python train.py --hidden_size=256 --norm_eps=1e-05 --bias="none" --init_std_o=0.0 --init_std_down=0.0 --beta1=0.9 --schedule="wsd" --decay_fraction=0.675 --batch_tokens=131072
MLP neurons of a small language model. Each row is named by its layer, matrix (down: output weights) and neuron, and shows model dimensions 0-127. Each number is 128 + 32 x the weight over its row's rms, rounded and kept within 0 to 255. A neuron's up and down rows have the sign that makes its largest values positive.
A block is one neuron, or neurons of one layer that tend to fire together. After each block is what it responds to, as a language model described it from the Wikipedia text at the highest values.

L8.down239 [101 142 124  81 165 105 144 142 129 110 122 158  87 117 155 103 137 116  93 139 123 135  69 109 149  90 115 122 151 147 137 161 156  84 123  80  53 149 135 134 139 152 126 138 103 184 129 149  82 139 143 143 113 111 161 165 158  81 160 129 176 135 211  91 113 145 144  93  86 109 110 143 141  97 159 113 138 156 129 103 154 149 184 122 129 179  67 119 118 137 135 126 172 129 131 181 139 133 171 170  99 150 152 126 115 128  93 144 176 179 131 129 154 111 166 143 146 173 120 164  96 136 106 119 171 136 119 139]
L8.down614 [155 113 153 121 155 146 169 133 115 210 159  87 146 114 124  82 135  69 180 128 131  75 144 119 117 133 167  89 101 171  75 103  77  92  95 168 172  72 155 103  80 123 108 146 139 110 164 147 164 127 183  98 132 138  66 156  68 156 161 124 153 138 114 172 165 121 134 154 115 170 100 162 180 143 174 113 146 126 137 159  99  56 103  91 168 123  81 126 102 140 122 142 137 116 125  99 143 112 156 163 186 147 148 141 116 108 109  95 158  97 147 110 198  82  81 126 160 129 175  95 129 146 115 103 137 145  78 161]
Description: Infobox and header field names

L9.down72 [154 145 138 104 175 126 131 151 134 110 127 110 123 155 173 129 112 131 187 126 124 140 140  98 102 133 117 121 175 123 173 134 119 123 111 113 129 157 144 153 139 138 148 171 151 117 152 104 130 177 139  96 106 117 141 102 121 157 137 163 115 138  63 142 160 136 146 140 124 114 138 127 123 163 120 117  94 172  91 136 207 132 158 128 125 116 160 138 157 115 156 133 128 172 107 107 141  97 114 113  95  48 150 155 136 166 120 154 127 167 124 134 163 136 154 122 143 118 127 218 130 167 135 111 132  69  93 146]
L9.down92 [154  99 152 159  83 126 109 156 123 144 182 150 147 138 132 121 163 145 143 116 165 157 122  96  84 190  96 112 157 197 189 134  71 122  71 149 136 158 137  99 152 167 145 134  72 151 142 135 105  60  36 149  95 117 163 164  72 150 130 163 182 106 172 187 122 124  85 128  67 165  79  82 115 170 170 129 165 142 110 127 198 157 197 110 138 135 116 193 131 121  86 136 103 119  96  73 182 189  88 113 130 121 164  98 107  87 167 110 112 129 119 120 112  98 164 143  90 182  68  84 126  91 146 117 141 173 167 117]
L9.down233 [177 187 127 128  98  96 152 164 124  59 144 133 169 111 169 127 128 129 109 161 147 129 138 117 166 123  96 134 127 155 113 170 155  97 198 181 102  88 110 135 136 128 136 127 106 100 134  95  91 127 155 113 204 123 203 173 117 189  96 159 125 115 161 111 157 162 121 138  88 123 179 159 141 140 176 169 111 104 136  60 112 177 132 110 179 162 152 140 162  88 112 123 100 105 146 144 126 135 140 172 148  81 120 110 178 148 179 150 148 106 132 163 100 132 126 102  87  95 119 149 104 127 121 153 131  91 130 181]
L9.down383 [102 151 153 151 167 156 122 159 113 160 129 138 174 150 101 135 120 166 162 149 135  95 132 198 126 155 155 136 123 138 123 136 155 108 149 120 138 141 101 115 103 167 178 126 175 128 127 108 130  94 148 113 139 173 123 100 116 175 125  93 155 139 162  60 111 166 159 118  95 108 120 121 179  90 128 173  89 124 103 194 164 166 111 119 146  88 153 136 131 100 149  90 124  80  86 170 136 150 134 173 137 121 140 149 128 200 164 122 105  98 123  96 198 116  87 171 152  54 142 161  87 142 111 135 181  93 139 209]
L9.down408 [118 116 118 159 140 113 118  95 114 139 138 147 141 168 151 155 136 129 118 145 145 124 140 138 151 116 142 176 146 141 123  73 132 116 132 118 127 102 101 103 154  79 145  93 139 175 143  87 100 125 102 123 141 181 121  82 172 144 121 133 130 102 149 141 141 171 105 102  97 150 139 122 126 111 106 181 108 123 140 162 144 104  74 164 157 123 103 142 156 169 134 115 117 152 147 108 147 100 114 101 145 131 103 148 108 150  99  83 108 125 115 109 155 179 119  80 160 109 143 123  95 116  61 194 125 126 146 134]
L9.down507 [156 150 125 126 151 171 134 148 121 105 184 186 164 125 117 140 147 135 132 168 158 147 164 105 141 178 133 114 135 174 143 136 147 148 151 150 163 123 165 130  56 102  52 125 135 120 100 124 135 121 107  87  90 117  90 114 135  90 145 114 141 127 170 133 148 115  97 156 124 132 145 108 157  65 113 125 171 174 171 143 132  99 107 109  91 127 116 122  98 150 239  85  92 121 136 116 155 147 137 127 178 129  72 112 122 156 171 138 155 119 169 124 138  75 110 130 156  90 128 177  85  92 136 133 144 109 174 131]
L9.down510 [133 186 143 178 136 138 116 128 156 115 132  92 123 126  88 122 119 105 128 130 118 113 167 176 118  90 204 178  94 118 178 178 118 150  67  96 147 109 158 168 126 139 116 144 113 166 178 124 171 126 109 125  76  77 119  98 156  94 169 108  89 110 172  96 140 139  76  97 146  74 150  63 123 160 131 119  96  49 127 122 157 156 108 115  79 129 123 116  93 119 128  93 105 142 173  69  97 139 114 164 153 165 117 130 157 158 100 139 159 137 157 138 218 154 163 155  76 122 136 111 172 179 100  85 174 149 179 125]
L9.down696 [118  96  85 125 155 138 184  95 157 102 172 143 162 101 101 194 109 197 125  62 137 111 155  99 140 169  92 165 149 170 141 156 103 139 107 135 125  68 156 150 157  79 145  45  90 127 131 221 137 182 141 119 101 177 170 125 103 160 178 114 105  97 154 103 115 173 111  49 154 158 155 125 159  96 106 146 104 107  87 170  60 131 102 121 104  79 145 126 144 115 224 119 129 124 116 126 110 207 121 116 121 147 155 154 167 116 139 102 148 169 106 126 140 141 166 132 120  74 103 103 127 137 130  98  78  92 113 159]
Description: Clause-boundary punctuation

L9.down91 [133 136 147 134  79 120 157 174 139 131 137 103 107 132  31 121  84  63 180 102 144 143 159 168 207 133  85 117  79  71 112 144  83 119 189 120 146 140 204 162 105  92 103 108 111 132  88  75 150 128 150 148  88 139 128 135 200  83 148 168 170 111 134 131 152 118 104 117 130 196 162 112 153 100  63 111 146 106 126 110 105 108 119 182 116 129 149  99 138 144 173 125 115 133 175 159 135 115 174 109 107 131 123 164 196 105 108 133 130 120 146  82 100 107 137 171 142 135 121 135 141 156 127 130  89  86 153 123]
L9.down222 [128 151  95 149 128 157 153  53  83  54 131 131 149 169 187  90 106 109  95  69 143 107 162  79 141 106 101  75 113 177 104 113 162 155 154 143 103  86 153  71 131 188 209 119 162 134 165  90  91 122 112 174 145 168 154 128 116  66 137 181  64 184 128 155 126 170 169  93 122 109 158 106 122 112 162 127  90  72 169 124 128 142 128 116 141 130 120 157  84 119 120 188 100 151  46  91  80  68 130 128 126  95 156 126 129  66  96 116 138 187  92  95 121 135 156 104 116 133  89 121 145 148 103 101 157 164 141 163]
L9.down345 [169 127  94 187 136 115 131 148 118  95 178 119 165 146 130 127  82  68 122 154 137 108 131 168 132 165 107  60 111 128 120 115 126 142 156 133 129 176  54 122 111 121 143 157 139 141  97  72 178 186 172 138 125  73  68 131  89  57 165 125 146 186 116 128 143 155 113 154 119 143 154 133 128 105 160  78  40  98 165 116 133 106 102 100 108  94 188 101 117 117 186 165 158 159 135 149 151  99 123 201 111 107  78  99 119  72 118 116 148 148 112 195 161 113  80 122 151 124 144 167 108 101  84 108 118  55  89 136]
L9.down377 [ 95 123  83 113 201 132 171 130  80 174 109 172 119 112 131  91 135 124 120 150 110  83 116 140 166 124 137 114 171 114  99 108 142 124 137  76 170 123 140 125 100 155 172 169 122  66 137 164 153 107 113 140 148 139 183 159 119 165 162 108  98 134 120 150 144  69 128 172 110 125 113  96 108 137  82 131 142 173 160 118 179 132 155 162 126 128 167 107 141 102 176  89 203 128 163 143 137 163 195 176 145 126 110 175 138 113 145 171  90 102 114 133 145 132 121 142 109 179 113  82 128 107 105 162  93  77  90 120]
L9.down411 [ 57 122 103 166 154 113 168 165 135 127 139 188 102 172 137 126  88 123 113 144  95 100 164 121 146 192 149 120 122 119 145  93 128 108 144 122 135 137 157  90 151 107 170  94 153 109 114  89 133 177 120  62 133 141 115 160 139 185 138  99 127 109 150 104 191 137 134 163 147 101 145 144 152 144 147 161 116 243 111 121 114  65 180 155 140 115 121  62 136 141  49  94 143 133 194  92 198 119  71 141 149 132 140 156 166 182 127 134 160  89  90 156 126  48 165 161 128 128  86 190  96  72 117 105 105 104 111 144]
L9.down484 [141 141 145  94 186 131 147 121 134 154 109 155 139 101 167 147 126 139 174 141  88 141 114 120  97 145 121 162 180 139 130 140 152 136 135 148 171 167 141 124 154 110  79 120  65 144 134 141 195 160 139 117 153 135  94 131 126 137 112  96 180  88 153 109 161 142 107 112 131 120 105 130 143 142 105 138 139 185 150 135 130 142 150 126 160 133 118 138 118  89 124 123 147 104 161 106 144 106 155 154 173 131 112 157 154 156 156 138 149 146 137  93 141  87 156 103 128 164 144  78 162 142 126 147 152  67 103  98]
L9.down494 [152 138 224 123 120  94  83 118  84 137 176 132 202 144 128 130 120 109 139 171 137 119 129 118 112 105 126 111 163 145 103 140 158  91 203 111 137 120 129 138  74  84 151 109 109  78 136 124 125 119 134 133 152 153 147 148 145  83 170 151 174 113 126  50 116 104  54  88 117 159 153 117 113 157 187 192 120  63 122 111 106 127 103 163 179 176 120 132 160 169 133 121 195 163  64 130  68  77 123 210 128 128 102 110 119 130 143 145 170 130 129 120 136 122  78  76 137 149 158 151 149 100  80  64 119 133  87 139]
L9.down589 [158 186 104 125 163 139 119  70 143 150 164 107 101 149 106 159 167 136 127 147 112 116 104 123  56 112 128 136 170 144 115 164  67 160 119  99 128 123  97 114  87 132  88 124  89 165  86 134 131 106 127  78  90 103 175 102 125 105 195 152 140 169 117 117 149 134  90 138 139 129 167 125 138 115 136  43 123  66 123 136 120 148 119  78 112 198 169 196 130 161 106  90  78 193 118 121  87 135  92 153 119 154 115  94  72 107 118 142 113 126 109 134 183 109 124  97 161 118 178  80 113 115 157 165 125 165 119  88]
Description: Section-heading word endings

L6.down117 [132 114 145 116 149 133 120 179 142 175 186 151 156 139 118 110 176 118 125 117 176 127 190 115 146 143  84 135 111  88  95  92  93 163 120 128 102  90 113 167 121 111 155 152 169 143 140 144 157  90 124 111 140 119 144  97 103 188  68 138 191  96 148 149 123  99 176 102  97 155 113 102 166 123 101  81 102 136 103 197 160 177 120 121 142  48 116 102 127 186 130 140 129 125 199 132  82 152  74 106  89 101 119 114 143 116 122 101 109 117  90 166 159 135 158 109 147 116 133 116 100  85 159 113 197 140 158 100]
L6.down354 [112 123 154 121 114  82 121  99 132 149 122  66 161 157 125 109 134 134 135  80  79  80 125 118 169  98 131 116 114  59 113 126 104  93  61 144 145  96 122 153  83 206 181 170 103 158 105 167  49 132 175 132 169 185  98 152 165 110 117 108  97 111  98 147 130 123  96  88 133 181 113 155 152  84 167 139  96  77  98 116 127 181 171 132 113 138  65 141 129 141  91 138 144  96 150  99 153 121 114 105 167 197 100 103 141  78 178 187  92 107  96  83 139 109 134 214 108 140 150 131 132  91 158 149 118 110 143 149]
L6.down564 [159 148  87 136  57 143 110 133 130  79  83 124 101  87 100  81  84  56 134 117 140 176 111 150 110 116  87 133 186 110 146 105 129  80 186  98 132 134 121 126  70 119 133 144 101 139 125 135 140 131 141  75 165 142 161 134 162 139 110 152 118 147 133  83 155 163 108 142 174 177 147 168 143  78  96 119 128 177 141  92 103 152 150 131 121 116 128 130 109 144 101 143 102  98 166  85  95  72 141 140 146 142 165 166 234 140 111 161 124 105 139 185 102 130 149 160 176  94 140  99 140 100 154 108  92  90  89 119]
L6.down572 [143 127  94 110 150 127  74 135  85 146 175 177 140 115 160  92 156 120 150  83 129 113 143 146  61 134 107  86  92 117 117 152 128 120 147 140 119 136 122 119 137 139  95 116  83 160 109 142 168 168 127  80 112  84 110 149  63  46  91 134 106 131 142 117 120 182  94 142 127 167 118  60 170 173 141 163 101 167  75 134 164 175 129 154 133 120  71  88 111 101  95 151 136  92  79 169  94 128 133 157 123 118 140 106 174  98 123  91  90  85 124 129  95  72 164  69 123  92 141 110 125 149  55 151 116 178 110 116]
Description: Word-internal subword fragments

L9.down6 [143  80 146 122 121  83 118 114 100  86 126 146  97  96 110 134 110 141 174 128 154 127 150  64  92  82 136 110  60 119 186 189 103  99 119 109 142 105 182  64 136 130 172  79 149  81 108  93  95 131 139 147 135  88 142 126 113 123 158  72 111 122 116 193 115 115 165 157 144 148  88 144 112  88 120 101 131 223 140 166 154 130 153 164 160 159 131 116 121 151 104  97 120 112 172 151 160 131 103 128  90 177 142 142 111  41 129 118 100 158 150 132 172 112  76  78 172 116 122 120 135 137 125 141 122 113 146 170]
L9.down9 [153 156 138 122 177 136 115  99 138 112 125 129 178 136 107 107 195 134 146 108 109 119  92 190 143  72 109 162 134 159 154  72 126 166 145 137 126  64 211  89 160  65 123 130 118 127  97 136 149  62 127  80 131 134 135 130 133 169 104 166 127  66 192 167 151  63 178 134 140  91  95 128 115 151 169 146 112  65 113 110 124 164 166 148 143  88 177 141 117 178  85 128 126 129 149 187 100  97 105 115  84 164 152 164 163 168 137 117 146 156 150 220  48 122 148 105 114 113 112 104 126 147 138 182 132 143 138 156]
L9.down50 [111 118 147 151 144 139 153 164 160 107 120  98 102 118 169 157  71  94 124 152 161 184 121 151 102  71 122 119  81 120 204 179 120 106  85 123 200 154  57  92 133  73 154 161 129 142 101 126 155 155 197 169 118  78 138  55 153 115 212 123 141 141 157 102 107  88 128  59 184 136  81  75  92 151 154 123 137 173 135 116  72  74  89 190 177  94 123 132 183 142 171 166 108 106 123 124  82 188 144 143 167 145 148 138 126 156  96 101 132 152 157 132 174 118 133 155 137 102 122 150 150 145 118 119 112 104 117  56]
L9.down87 [111 137 177 174 129  94 146  80 148 215 104 153 134 138 109  65 130 133 143 101  62 159 106  86 110 149 233  98 118 141 145 116 128 167 124 107  74 132 167 114  77 137  70 202 174 141 140 170 119 134 189 185 112 156 112 137 128 157 118 156 107 106  93 123  60  94 170 180 116  98 128 156 134  89 123 202 106 144  86  99 129 109 136  98 114 116 132 125 106 129 116 168 141 120 104 150 191 158 123  95 167 126 128 129 156  58  98 144 132 120 122 135 163 113 119 108 140 146 155 105 124  86  66 115 151 149 178  98]
L9.down381 [124 148  77 135 139 107  90 107 124 121 141 146 113 197 113 109  98 153 161 130 142 136 144 115 156 164 130 135 140 105 177 138 185 137 145 108  85  96 174 147 137 208 134  59  53 123 108 124 140 153 129 182  43  84  91 128 167 143 150 116 119 158 113 133 105 149 137 104 116 199  97  99 158 129  76 125 113 130 119 151 176 147 168 126 144  93  70 134 169 165 151  69  97 164 126 108  90 156 174 128 109 101  52 158  40  97 144 210 190  81 153  93 145 155 105 156  75 149 133 150 155 102 178 115 141 150 126 165]
L9.down421 [135 133 138  73 156 138 122  99 137 108  83 119 173 133  99 127 164 142 153 108  90 134  84 162  93 120 115  67 160 117  84 151 116 182 168 177  60 105 105 138  75 138  73 117 135  91  95 119 149 100 154 155 187 116 161 116 157 111 128 188 146 107 113 134 127 181 139  65 194 172 145  85 137 149 148 107  72 185 103 104 165 155 139 152 141 141 167  90 106 186  99 135 130 121  69 109  78 210 144 157 129  84 100 109 139  81  85  47  70 103 137 107 166  78  96 126 160 133 133 134 209  87 152 153 124 121 135  89]
L9.down464 [148 145 125 110 141 156 113 108 103 132 144 150 124 140  96 129 123  69 137 135 109  79 130 102 124  74 141 129 113 140 142 138  97 152 165 128 163  87  82 165 154 138 153 154 111 123  78 140 160 132 104 108  98 153 121 127 113 183  99 188 163 114  77 122  95 121  93 133 149 129 121 132 157 169 155 146 127 173 153 136  68 136 155 178 107 114 119  52  37 184 143 115 162 106 168 157 134 138 120 153 180  64 131 150  94  81 192 123 156 137 155 114 117 171 172 152 114 120 187 112  90 160 146 144  89  95 197 109]
L9.down601 [124 162 146 167 104 106 175 113 120 106 120  68 168 151 116  95 114 157 158  86 105 129 121 159 109 172 184 158 111 148 151 172  82 191 143 124 115 112 117  98 106 145 139 119  92 184 134 149 138 165 181 132 164 156 113 135 117 228 101 110 135 133  70 170 168  88 119 130 109 116 160 121 103 164 144 184 130  81 179  70 142 106 164  89 144 159 142 109 143 137 179 207 143  97 152 159 100  91 146  82  86 188 108 164 111 148 150  94  91 131  92  92 101 152 144 189  97 121 156 210 107 147 117 169 119 119 139 122]
Description: Word-initial r fragment

L6.down189 [ 14 116 100  99 124 116 162 124 102 145  94  92 131 126  99 127 126 123 101 122 132 101 105 162 118 145 184 114 111 123 103 131 177 155 102 141 163 148 137 126 131 158 147 108  94 110 144  73  96 143 163 107 204 124  99 113  82 213  71 121 129  90 152 101 175 115 106 110 116  98  92 139 151 160 107 168 115 188 157  90  73 138 149 192  93 117  88 157  89 188 139 145 147 154 168 132  91 130 106 104 134 186 100 150 127 131  79 153 121 121  98 112 201 188 160 122  90 134 189 147 149 120 108 108 164 124 122 106]
L6.down421 [134 152  86  91  99 127 127 103 165 152 149  73 132 153 127 184 103 128 125  91  99 143  68 140 137 142 132 104 136 117 141 165 117  86  95 101 143  89 112  55 125 117 107 128  77 118 120  89 137  83  98 160 131 128 130 144 160 147 138 152 182 169 148 121 117  90 150 108 141 131 130 113 111 105 135 176 123 234  80 158 144 158  98 160 159 159 150 105 101 170 116 150 155 163  79  93  96 130 127 165 124 167 160 138 128 132 105 137 177 150 160 133 150 112 120 100 103 168 108  99 123 109 114  97 137  94 115 105]
L6.down523 [146 120  71 111  84 134 130 115 105  93 111 117 117 162  95 128 145 184  72 170 120 122  93 110 140 108 157 190 148 127 133 178 152 164 157 144 183  63 121  95 104 127 140 117  98 119 113 108 144 139  73 156 138  48 113  89 187 140 108 148 114 136 166  27  69 132 106 103 136 126 137 213 120  68 153 135 133 216 143 134  73 108 143  89 128 153  73 123 116 184 143 162 100 143 139 174 121 135 113 193 160 104 121 137 121 131  85 109 153 141 140 137 154 145 105 111 153  80 161 138  96 107 150 139 108 114 125  89]
L6.down616 [135 134 115 149 109 158 156  91  94 128 201 112 165  90 136 161  75 146 131  93  83 121 123 128 132 136 136 163  96  84 100  66 121  65 137 143 149 105  79 128 124 133 109 144  91 163 116  93 161 128 117 118 176  70 121  94 135 223 166  79 154 118  97  86 101  55  93 146 143 165 104  92  94 140 108 166  92 199 114 140 174  92 175 153 115  83 127 152  95 167 114 161 157 110 147 142 159  96  99 103 126 176 142 171 105  67  89 130 189 143 151 147 123 119 134  84 156 151 148 149 139  84 100 171  82  68 166 120]
Description: Wiki heading closers

L6.down235 [ 74 139  99 128 124 124 132  84 181 174 163 119 144 146 144 181 100 152 131 139  84 128  92 141 132 157  87 121 129 125 135 128 116 135 157 161  78 123 144 119  60 162  90 141 112 147 164 126 111 108 129  56 162 166 121 152 126 246 100  76 138  62  98 165 131  92 100 127 133 183 153 158 102 152 123 162 100 189  82 146 103 111  87 138 148 114 170 125 119 107 131 134 129 144 211 132 135 126 124 150  69 148 139 117 125 167 156 160 115 130 128  96 121 105  94 107 106 117  88 133 130  93  89 131 145  87 115 167]
L6.down325 [104 118  95 201 113 155 120 134 121 145 152 136 193  65 142 108 104 190 147 198 114 131 120 121  97 132 133 140 157 130 108 114  57 155 108 151 129 180 158 173  92 114 101 109 132 111 132  96 108 119 152  96 105 156 107 130 166 233 121 125 129 114 149  73 140 113 116 163 108 127 117 126 135 112 143 111 104 149  81 197  64  93 124 180 115  90 120 130 108 141 116 133 153 143 161 108 159 121  66  58  51 116 134  95  97 164 137  79 190 164 139 131 125 132 107 146  86 121 133 120 102 144 169 145 139 146 169 128]
L6.down353 [103 127 109 104  87 131 130 124  85 150 147 105 122 148 153 153 134 165  91 131  89 129  83  97 131 112 167 116  93  99 135  89  86 139 133  73 122  90 145  86 115 101 136  72 132  95 142  71  97 129 108 109 170 121 126 143 111 255 143 111 132 101 137 153 140 173 148 156 131 116 103 111 113  87 150 109 153 189 176 151 126  98 105  77 166  87 119 144 130 142 140 140 166 133 190 141 166 151 134 157 173 196 107 146 118 123 128 112 136  92 118 153 129 127 155  87  99 117 143  93 116 114  86 109 177 132 133 151]
L6.down403 [105  81 122 163 161 105 168 178  98 149 144  98 182 139 147 126 103 131  99 121 103 176 139 147 130 120 173 121 155 111  97 136  97 106 150 126  98  92 113  96 104 134  68 110 165 115 196 134  99 169 149  93 127 135 144 168 150  95 135 109 123 136 125 136 138  80 228 140 100  97  50  84 107 207 110 174 111 146 136 133 172 126 164 115  59 155 161 153 103 102 103 119 163 110 176  94  33  77 135 115 134 159 185 127  69 142 201 159  94 136 192 100 144 132 139 141 143 181 133  75  75 119 151  89 101 114 192 115]
Description: Word-final suffix pieces

L8.down49 [ 97 158 191 182 120 132 196 143 106 136 107 129  85 111 112 125 150 178 120 167 154  90 113  45 114 125 135  86 125 144  69 138 161 131 128 107 160 110 128 104 100 187  65 140 104 108 162 124  68 124 125 137 162  85  45 142 123  56 127  93 171 148 135 128 151 168 170 189  79 160 125  67 200 100 130 127 128 145 113  65  90 142 118 128 118 139  97 142  56 101 109 114 102 175  88 143 142 162 100  73 151 165 121 124 140 132  98  94 143 121  67 104 129 126  89  73 111 166 166  54 157 123  72  91 169 123 111 112]
L8.down318 [104 114 108 172 101 129 106 140 115 158  53 109  86 133 102  94 142 165 109  85 119  74 120  93 118 134 162 155 128 145 155 150 102 124 140  71  90 143 130  52  88 110  99 184 154 162 105 105 101  70 138 156 155  96  83 136 155 138 135 148 113 127 129 135 126 134  95 181 136 150 113 117 105 123 106 148 165 104 150 149 149 127 145 117 145 135 112 162  98 100  62  72 130 170 158  81 128 139 110 125 112  80  96 152 156 135  59 173 121  62 147 139 143 187 121 144  97  65  96 101 134  67 129 161 115 154 107 157]
Description: Clause-ending commas